MLP neurons of a small language model. Each row is named by its layer, matrix (down: output weights) and neuron, and shows model dimensions 96-191. Each number is 200 + 20 x the weight over its row's rms, rounded and kept within 0 to 999.
A block is one neuron, or neurons of one layer that tend to fire together. After each block is what it responds to, as a language model described it from the Wikipedia text at the highest values.

L13.down34,225,205,212,227,175,217,184,196,169,183,192,200,200,177,214,185,213,176,153,200,194,202,184,177,200,222,188,187,199,210,203,195,233,214,208,188,225,233,190,173,207,231,199,174,235,202,168,227,188,207,204,212,233,198,243,180,175,192,189,245,188,199,217,219,234,161,197,193,180,182,191,196,186,207,170,205,229,209,174,191,176,204,213,228,184,224,202,185,217,208,225,190,223,187,174,218
L13.down92,180,228,217,218,185,191,209,201,174,192,204,198,159,190,207,184,196,204,182,174,198,216,200,239,222,166,186,196,233,182,198,177,182,208,234,225,183,204,199,196,185,190,213,169,168,198,188,210,210,192,156,210,189,205,216,172,210,209,217,205,193,221,210,190,206,201,164,204,173,195,171,177,220,185,245,208,191,198,207,175,200,192,153,197,199,197,201,231,204,170,210,201,201,225,180,197
L13.down123,220,190,191,234,227,184,202,178,201,183,185,152,198,153,212,214,175,226,208,172,203,227,190,196,190,178,207,175,223,216,192,181,202,227,189,204,198,210,172,241,206,169,199,194,166,185,204,221,187,209,228,223,183,197,193,192,150,203,188,204,166,177,188,198,196,242,187,200,210,207,170,148,222,191,202,177,169,189,206,190,187,208,201,195,190,180,181,241,205,205,213,222,197,215,214,203
L13.down209,217,203,198,178,197,207,220,170,192,219,191,157,192,190,169,167,220,218,213,217,191,224,193,245,169,177,162,193,246,198,200,223,201,214,192,183,187,218,213,192,221,200,203,174,198,176,213,193,168,195,199,199,185,201,190,247,205,223,204,197,230,218,196,165,191,238,194,197,206,174,194,184,195,161,205,211,229,200,239,216,239,182,209,195,188,210,195,241,213,212,168,181,185,218,196,171
L13.down274,193,206,220,211,167,177,149,199,193,216,180,184,200,203,184,184,172,206,202,245,189,193,207,224,209,216,204,185,194,192,199,190,181,213,168,214,187,223,188,205,175,244,188,185,217,182,151,186,218,209,250,213,172,191,182,200,189,192,210,190,232,194,210,191,218,205,181,190,202,226,197,170,189,177,200,219,201,203,197,236,188,220,208,212,182,180,209,233,196,203,233,190,185,210,212,223
L13.down327,235,212,176,202,208,220,207,189,199,192,210,208,236,185,226,230,174,225,187,213,203,187,209,197,184,210,216,211,227,224,205,175,198,216,227,216,229,209,203,193,187,157,185,220,198,229,187,222,201,195,175,197,202,185,199,218,198,190,195,185,202,220,214,202,246,216,222,193,164,146,208,200,183,231,195,181,206,208,185,192,214,183,244,200,184,175,183,193,210,211,222,188,197,211,218,191
L13.down651,220,196,201,178,209,162,202,168,211,183,198,201,187,208,182,168,189,182,193,225,172,209,213,206,221,195,174,224,209,184,234,201,198,210,188,173,258,210,168,181,184,216,225,184,156,205,173,197,212,186,171,209,207,196,239,155,192,183,222,218,166,212,183,180,202,176,201,189,219,209,226,194,221,182,224,231,210,187,213,188,219,198,229,222,184,189,203,222,215,212,180,198,206,236,207,189
L13.down719,212,195,224,216,245,182,180,234,174,197,200,187,195,231,207,145,192,230,184,203,173,199,214,155,217,184,208,224,248,206,213,209,204,236,162,192,201,205,202,198,199,171,187,185,198,198,191,204,187,168,171,192,197,204,233,198,201,176,208,187,188,221,202,184,184,216,157,190,220,199,201,193,213,217,223,188,171,206,221,169,202,197,206,197,219,192,195,236,213,190,196,198,210,226,213,173
Description: Foreign-word fragments; "in" before years

L8.down150,210,205,226,223,219,228,225,199,191,203,172,207,180,212,192,205,220,182,211,183,204,182,199,172,189,197,183,170,180,229,196,213,165,215,184,230,194,183,201,215,204,177,180,216,200,182,215,213,213,194,139,202,213,221,207,199,197,191,204,188,243,185,194,191,190,179,243,202,211,167,217,191,203,211,224,207,211,165,233,207,217,204,194,213,178,240,161,168,183,209,211,205,189,160,191,200
L8.down204,181,214,143,215,169,165,196,182,165,166,158,229,182,203,219,181,231,215,183,190,214,213,183,181,187,222,206,190,216,202,210,159,216,193,214,187,202,180,228,215,216,144,227,207,220,231,188,226,217,193,143,208,182,214,174,225,187,203,203,179,220,186,172,265,170,229,202,194,206,196,185,215,198,191,209,218,210,203,201,206,234,184,192,242,210,193,207,217,212,187,212,217,193,218,192,210
L8.down429,183,189,196,184,234,193,218,228,179,203,199,183,179,196,174,204,189,206,222,197,197,233,211,209,195,214,180,186,187,218,163,213,163,193,201,210,196,218,206,201,213,173,194,245,229,192,233,236,173,184,153,204,219,217,212,188,189,218,209,199,214,197,232,190,215,196,184,175,201,176,198,212,218,185,187,192,187,159,221,193,202,170,201,207,192,188,208,198,212,225,185,217,191,169,236,202
L8.down493,207,184,202,191,184,197,180,204,202,174,187,208,199,191,204,195,233,182,189,185,230,187,173,177,202,190,203,209,183,219,194,184,197,192,218,155,187,206,206,179,165,198,212,172,259,184,192,219,195,213,155,219,219,219,190,167,173,193,212,197,183,215,176,184,194,197,228,190,199,193,241,188,254,173,223,193,200,181,199,199,217,174,205,188,227,185,200,195,152,201,198,181,204,195,200,197
L8.down509,203,205,217,238,216,222,209,223,175,206,185,219,189,160,179,206,206,191,204,175,200,221,174,207,173,186,195,191,191,242,182,196,186,194,216,242,181,189,185,217,200,198,217,199,200,172,217,238,209,212,128,216,215,177,220,181,215,178,198,159,211,198,199,215,203,209,216,194,221,209,221,189,244,205,203,214,204,193,204,203,203,197,210,194,191,240,170,180,171,209,175,201,202,177,230,185
L8.down599,204,183,201,189,210,200,246,159,196,192,177,219,177,191,213,227,182,173,203,180,197,206,183,216,219,198,167,201,203,191,209,196,200,187,185,198,204,194,179,205,216,190,202,185,233,188,218,207,190,194,209,223,193,240,210,203,176,159,194,252,199,184,209,213,169,141,179,184,164,177,209,209,185,195,199,232,202,211,213,200,208,193,194,179,177,186,189,183,212,224,241,203,236,204,222,182
L8.down736,218,179,214,200,174,183,203,169,201,198,209,221,177,187,183,180,198,183,190,169,207,241,195,173,228,199,199,193,218,198,223,188,185,180,193,208,194,174,200,174,203,163,207,149,222,221,207,231,188,218,162,238,194,211,205,232,205,181,189,203,191,241,157,190,208,208,207,188,200,177,177,175,197,207,179,210,223,190,224,205,245,230,238,187,195,208,179,199,209,190,199,173,234,228,197,170
L8.down739,174,182,205,173,210,204,214,223,209,230,226,190,224,211,219,231,191,171,154,181,172,212,228,167,177,232,183,195,203,192,179,222,195,236,172,201,196,228,203,205,205,203,195,194,201,215,205,204,212,194,176,210,185,187,200,173,194,207,221,201,199,241,180,187,212,200,207,198,192,160,195,198,220,200,210,243,225,187,232,239,200,214,180,209,188,201,230,231,207,208,178,196,208,205,203,172
Description: Mid-word subword fragments

L13.down40,190,224,231,216,212,229,214,183,215,191,172,199,194,157,211,226,205,220,177,169,174,179,179,191,207,209,193,202,204,232,194,228,199,157,196,170,161,182,216,189,207,211,217,214,222,196,236,182,207,191,121,201,209,214,205,198,190,178,197,198,185,191,219,198,193,199,199,202,192,217,221,219,198,214,189,218,195,193,185,156,206,205,178,196,200,188,184,194,174,208,220,203,221,171,181,240
L13.down74,207,219,198,219,191,218,216,193,205,186,218,173,196,201,245,199,211,181,163,198,188,270,211,212,204,159,169,177,170,195,198,193,200,186,233,210,215,214,212,216,195,216,188,222,191,177,208,213,204,187,186,220,209,201,200,191,188,207,202,188,183,202,205,201,198,224,188,197,229,225,170,181,209,175,198,197,195,209,196,150,211,173,203,190,200,218,173,198,210,171,164,171,218,183,214,157
L13.down114,217,225,209,202,191,213,158,172,219,172,225,173,190,252,207,202,194,228,196,188,193,234,222,187,180,188,208,240,180,216,191,221,218,194,178,211,219,202,184,205,180,204,209,213,230,230,235,192,166,182,177,199,215,202,190,197,203,199,176,186,200,180,227,195,224,242,187,232,191,194,180,174,179,222,188,193,227,238,231,190,217,193,173,210,203,188,180,230,214,217,229,211,202,195,216,210
L13.down133,193,191,230,211,210,219,212,205,200,171,205,150,208,207,216,201,204,195,177,184,196,206,205,195,181,204,184,196,227,171,202,233,197,219,200,171,195,200,203,194,175,195,209,204,196,227,217,199,166,189,116,166,160,226,198,210,208,196,193,202,182,227,194,204,245,190,183,230,187,233,237,192,178,219,172,196,194,212,191,195,213,184,202,182,199,193,210,206,209,194,207,199,231,202,200,200
L13.down135,214,241,209,202,190,216,203,183,199,187,190,153,208,150,214,194,234,214,187,211,211,220,199,195,195,217,210,181,203,209,201,189,227,186,198,208,161,199,203,175,172,205,264,169,196,210,202,180,193,174,201,215,209,222,212,182,218,190,149,197,166,190,166,217,213,230,179,190,219,205,212,236,221,219,219,215,207,204,223,180,202,159,227,174,187,189,197,203,172,198,202,171,190,174,213,202
L13.down396,183,167,184,192,202,193,190,212,194,179,230,170,190,192,220,195,237,193,206,218,177,216,199,203,189,213,204,183,209,185,157,220,182,201,218,190,233,183,204,182,214,211,199,172,213,223,222,179,193,225,120,183,191,189,198,203,195,220,200,204,225,214,212,189,206,219,186,200,197,205,186,177,177,210,218,223,222,209,187,185,185,172,198,204,198,185,204,227,194,196,197,216,192,197,190,191
L13.down668,195,233,237,177,186,198,223,192,196,168,193,161,183,227,175,225,169,198,186,202,200,216,232,208,195,211,158,156,188,206,216,207,211,213,199,163,147,191,191,172,172,221,201,232,176,207,211,202,222,180,201,186,176,226,214,177,183,190,172,211,201,208,187,218,174,233,202,219,232,207,203,156,190,206,186,208,174,200,214,183,211,202,171,170,197,211,197,218,169,197,195,212,238,179,210,191
L13.down688,192,213,208,171,223,173,188,161,187,213,166,214,229,203,173,199,171,211,218,258,148,190,192,212,170,201,199,207,210,201,185,253,186,191,205,172,169,195,192,193,189,202,185,206,192,214,211,214,201,197,137,227,167,201,203,195,205,180,253,205,177,242,188,204,193,205,185,210,189,250,211,208,226,185,195,188,178,235,204,171,182,196,206,206,205,179,206,218,204,214,207,223,208,210,202,208
Description: Mid-word name fragments

L8.down38,205,206,186,211,175,194,150,170,228,173,184,203,210,208,208,173,233,187,183,197,224,242,187,242,208,207,203,207,171,178,191,177,214,191,202,200,247,189,201,169,229,247,204,145,187,219,225,237,220,206,229,189,177,183,232,206,236,208,195,217,186,230,183,208,185,213,205,202,210,221,168,201,183,199,216,187,206,209,201,205,183,205,204,197,233,190,216,166,206,171,201,222,169,201,190,192
L8.down50,207,212,234,221,233,218,212,237,179,194,162,182,192,189,180,208,188,194,214,177,196,214,191,194,192,182,180,196,190,225,197,203,172,190,201,211,175,179,190,205,188,210,226,216,194,169,238,229,228,178,130,210,219,232,224,179,207,174,196,161,217,198,224,215,217,200,200,190,210,230,216,196,213,216,200,215,198,154,215,209,210,175,200,209,197,249,171,187,181,229,188,196,193,171,243,190
L8.down56,210,200,202,213,191,206,160,188,189,183,237,218,228,188,216,136,222,199,197,200,163,215,203,162,175,229,203,192,208,207,201,218,180,219,196,183,177,170,184,161,196,248,213,212,181,192,171,186,214,197,222,158,180,228,198,180,192,196,177,164,169,215,189,211,237,192,219,199,185,249,205,218,178,220,202,206,215,188,240,188,224,216,172,182,184,228,195,204,192,178,193,194,192,208,202,223
L8.down91,211,194,222,199,195,226,174,180,222,184,205,174,157,206,214,183,217,207,218,236,184,197,215,214,190,221,206,217,202,196,207,209,186,194,197,189,162,156,244,221,210,208,209,229,207,207,173,185,179,170,186,182,203,219,205,207,216,172,238,202,178,219,205,186,208,179,204,176,247,182,171,193,213,212,205,221,224,177,235,219,210,207,222,203,208,184,194,202,225,222,164,200,169,191,165,202
L8.down304,210,205,183,201,226,181,208,165,190,212,217,191,211,181,182,225,200,227,214,174,182,173,201,214,246,244,211,187,219,227,170,195,193,183,184,222,193,217,175,204,201,210,216,212,234,178,222,208,251,193,170,208,186,181,176,208,156,213,201,206,170,206,194,184,191,199,194,207,223,194,185,222,233,200,196,194,221,200,212,214,189,197,235,185,189,210,214,227,192,208,218,215,201,200,110,195
L8.down374,196,192,217,221,208,218,175,204,197,189,200,202,213,172,209,192,162,201,194,178,185,227,199,181,166,221,192,189,183,208,174,167,198,184,227,212,192,235,176,222,208,206,218,213,203,200,192,247,218,179,157,210,233,255,206,200,174,187,227,194,201,204,250,206,209,227,225,161,199,212,166,221,186,219,187,215,192,189,200,201,219,175,190,212,191,249,193,202,177,207,187,208,206,191,191,215
L8.down511,196,176,234,202,214,203,199,201,191,159,206,209,214,218,206,202,227,202,196,209,231,163,191,198,187,200,185,186,201,186,204,200,216,156,197,207,185,223,208,213,186,208,166,209,207,164,176,193,232,219,210,193,194,234,187,234,197,230,163,171,227,224,217,189,215,202,197,234,211,218,199,217,172,180,202,209,185,211,247,210,168,177,175,171,189,196,206,207,178,168,209,201,167,208,146,203
L8.down622,218,198,226,181,217,198,190,208,214,192,244,209,201,184,198,168,170,208,170,192,210,213,214,201,195,221,172,184,214,220,193,174,205,202,219,218,202,176,231,228,201,184,186,208,190,211,183,175,201,182,196,198,200,203,232,210,204,182,159,201,172,207,182,216,232,233,199,183,218,220,244,250,168,177,237,211,210,191,211,197,215,201,193,190,219,218,187,203,181,217,171,231,218,197,198,212
Description: Section heading start

L13.down142,169,217,204,185,203,207,195,204,204,180,185,194,169,203,210,215,212,188,196,233,197,207,187,233,205,221,177,167,190,176,224,196,194,211,199,175,214,184,166,185,201,228,220,239,169,236,206,200,197,215,163,189,212,188,222,200,199,198,196,213,203,195,228,189,196,199,210,203,232,186,163,187,186,195,177,200,182,206,189,206,212,178,207,215,197,193,224,235,213,204,175,276,237,220,141,191
L13.down204,198,200,197,178,193,208,210,206,222,196,210,176,178,230,225,198,184,211,199,183,192,184,202,173,229,190,249,214,228,204,228,187,174,187,191,195,208,228,247,196,218,213,201,194,178,224,226,207,208,212,158,193,216,178,182,187,197,212,203,210,156,191,179,205,194,175,207,243,166,199,206,210,226,207,187,217,196,193,234,232,224,183,223,196,181,176,194,232,198,157,208,213,182,183,227,223
L13.down376,226,196,220,197,167,174,188,217,182,186,174,195,207,168,181,199,211,209,231,189,216,166,200,188,164,198,213,202,219,247,207,186,218,228,141,203,190,195,150,237,198,205,201,175,213,178,252,188,204,217,246,215,211,238,200,194,202,198,220,197,210,200,196,215,175,221,170,218,208,223,195,182,206,215,188,191,196,196,222,199,158,194,211,238,161,194,189,209,216,180,193,199,191,204,213,229
L13.down428,179,192,179,207,191,235,168,214,215,229,196,197,220,165,203,198,172,184,231,233,191,211,168,220,205,162,190,198,166,178,211,217,201,194,226,196,234,192,196,234,236,241,184,220,171,225,192,202,210,181,178,225,171,203,183,184,180,157,215,192,209,197,228,175,190,223,179,171,177,204,220,189,210,185,236,205,180,215,201,204,206,186,222,195,205,210,222,200,181,233,222,230,166,195,175,205
L13.down450,194,225,210,256,241,176,181,208,204,206,237,187,198,217,189,231,167,184,209,190,236,193,195,173,235,184,223,184,187,204,198,217,221,220,201,235,175,216,190,186,195,208,200,220,200,204,198,209,186,161,240,205,210,179,218,193,167,230,180,184,182,208,228,204,197,237,192,216,189,204,175,240,202,170,180,210,174,218,210,208,206,209,203,199,206,220,181,201,208,195,217,213,216,197,200,231
L13.down503,202,188,184,224,188,196,165,220,212,190,215,217,218,220,220,216,203,191,193,204,203,174,165,186,201,184,234,189,224,219,220,216,207,188,230,197,181,199,221,203,203,219,194,185,193,223,181,220,185,187,238,215,164,212,201,185,195,200,182,179,204,209,169,171,182,194,215,188,196,196,162,204,223,223,175,203,187,216,190,196,219,188,150,218,195,193,227,169,191,208,227,240,187,206,195,191
L13.down507,212,198,198,208,189,172,211,190,172,226,213,216,187,188,185,170,202,161,226,199,178,222,170,212,182,204,166,175,186,209,198,225,183,161,240,220,167,224,231,181,190,199,179,195,199,199,220,235,233,229,202,207,213,193,217,185,206,215,213,191,231,168,227,236,213,192,233,169,182,206,184,221,171,187,186,183,148,203,182,208,186,185,209,191,196,233,199,188,218,206,219,196,221,236,239,200
L13.down717,203,225,166,183,217,140,193,211,204,212,202,187,265,168,191,197,184,209,182,177,221,177,210,226,186,171,224,225,212,212,195,182,203,195,199,215,204,202,193,177,196,173,192,171,209,176,174,210,183,188,260,192,184,208,167,183,179,191,199,204,201,228,228,191,157,227,178,243,219,215,174,167,183,203,184,182,198,199,231,189,204,187,192,173,237,204,180,203,198,191,194,221,182,158,218,232
Description: Mid-word fragment tokens

L6.down479,222,219,186,211,223,195,175,230,193,219,237,193,178,193,204,228,211,200,214,186,229,199,193,172,221,205,190,217,171,223,183,171,206,217,174,195,174,194,186,211,197,206,185,197,197,176,185,196,230,198,158,207,244,220,195,156,192,197,216,190,195,248,194,212,220,204,202,185,217,195,191,200,219,215,212,201,189,189,183,198,190,190,227,213,210,255,182,181,207,194,202,177,206,226,185,163
Description: Mid-name fragments, heading marks

L13.down141,181,204,243,222,175,179,212,192,205,193,220,206,252,197,208,189,217,172,180,201,209,198,213,206,195,229,199,196,145,189,192,162,212,177,191,191,196,245,190,214,173,190,207,209,191,216,179,190,170,218,208,185,210,191,176,188,197,197,223,206,190,199,188,243,207,193,213,223,161,193,197,238,197,206,196,212,223,253,198,202,189,198,170,199,180,171,201,180,176,211,245,216,224,184,225,212
L13.down224,202,221,198,187,202,201,232,186,203,230,201,175,216,177,190,194,209,192,217,200,201,183,212,205,184,176,217,213,213,208,208,199,216,188,220,198,201,241,214,241,168,217,203,170,208,225,217,202,240,209,149,171,180,172,209,223,217,195,186,200,211,219,197,190,209,175,190,191,227,205,223,187,199,228,185,218,162,186,228,244,172,164,196,216,199,196,188,229,194,202,200,182,252,232,199,207
L13.down229,211,225,202,189,188,180,180,236,185,225,171,227,194,192,163,208,216,198,193,204,212,222,215,186,202,176,218,188,201,193,214,216,185,192,204,214,191,217,213,210,205,185,192,174,202,160,221,189,203,179,185,205,189,199,191,214,200,221,182,223,218,200,242,212,202,219,224,212,199,183,168,236,181,227,219,178,233,209,155,240,211,174,218,197,169,230,174,197,195,216,203,152,232,166,212,198
L13.down293,213,205,213,208,168,176,226,205,200,169,209,183,193,202,196,193,206,179,225,201,210,196,194,197,206,202,170,200,200,212,214,199,199,211,195,209,199,184,216,169,212,206,194,205,191,201,209,221,144,189,191,173,182,138,165,208,178,235,250,179,193,201,206,211,162,223,208,189,221,174,147,188,182,171,195,201,200,202,199,202,191,190,183,207,250,201,191,186,190,207,235,211,203,197,212,187
L13.down308,207,201,205,197,202,190,186,215,217,206,211,207,205,210,190,250,212,185,229,197,189,232,195,198,238,187,174,199,225,186,244,207,213,188,185,158,206,201,226,203,206,212,204,205,212,217,248,179,216,177,179,223,225,198,196,191,215,217,174,181,170,202,205,197,201,212,214,190,208,186,179,177,214,215,151,194,212,234,173,200,210,213,234,180,205,175,222,201,203,207,223,223,226,206,203,201
L13.down515,228,224,190,235,242,159,222,184,198,182,198,171,221,193,199,210,265,223,233,222,217,234,208,204,175,191,218,153,194,195,199,199,173,184,204,158,216,206,196,193,201,185,180,198,222,228,219,197,188,228,179,200,165,197,184,223,183,186,186,181,197,215,177,195,226,187,224,195,204,195,195,219,161,220,229,177,216,202,177,177,202,200,204,230,196,194,228,162,267,210,207,203,194,195,219,232
L13.down582,224,184,187,211,218,172,175,202,180,242,193,211,171,183,184,212,236,226,181,200,168,218,183,180,182,173,215,189,198,217,183,185,181,210,231,198,209,180,187,145,218,210,198,189,230,200,186,178,203,184,188,214,199,221,212,213,221,190,208,233,170,220,180,182,162,228,189,171,208,243,211,194,225,225,195,196,212,182,182,182,212,203,204,197,198,188,221,182,221,211,197,228,153,195,176,193
L13.down657,209,186,174,214,202,180,188,193,185,188,172,185,183,177,215,196,184,183,198,172,211,193,187,209,195,205,203,218,202,190,194,172,230,234,187,214,211,221,210,221,249,227,197,215,196,198,175,188,185,175,147,215,176,184,190,171,222,180,206,161,226,210,200,215,177,226,186,214,190,184,177,183,176,198,213,194,213,204,208,206,193,184,202,214,216,205,214,210,221,191,206,187,177,206,206,177
Description: Years and time spans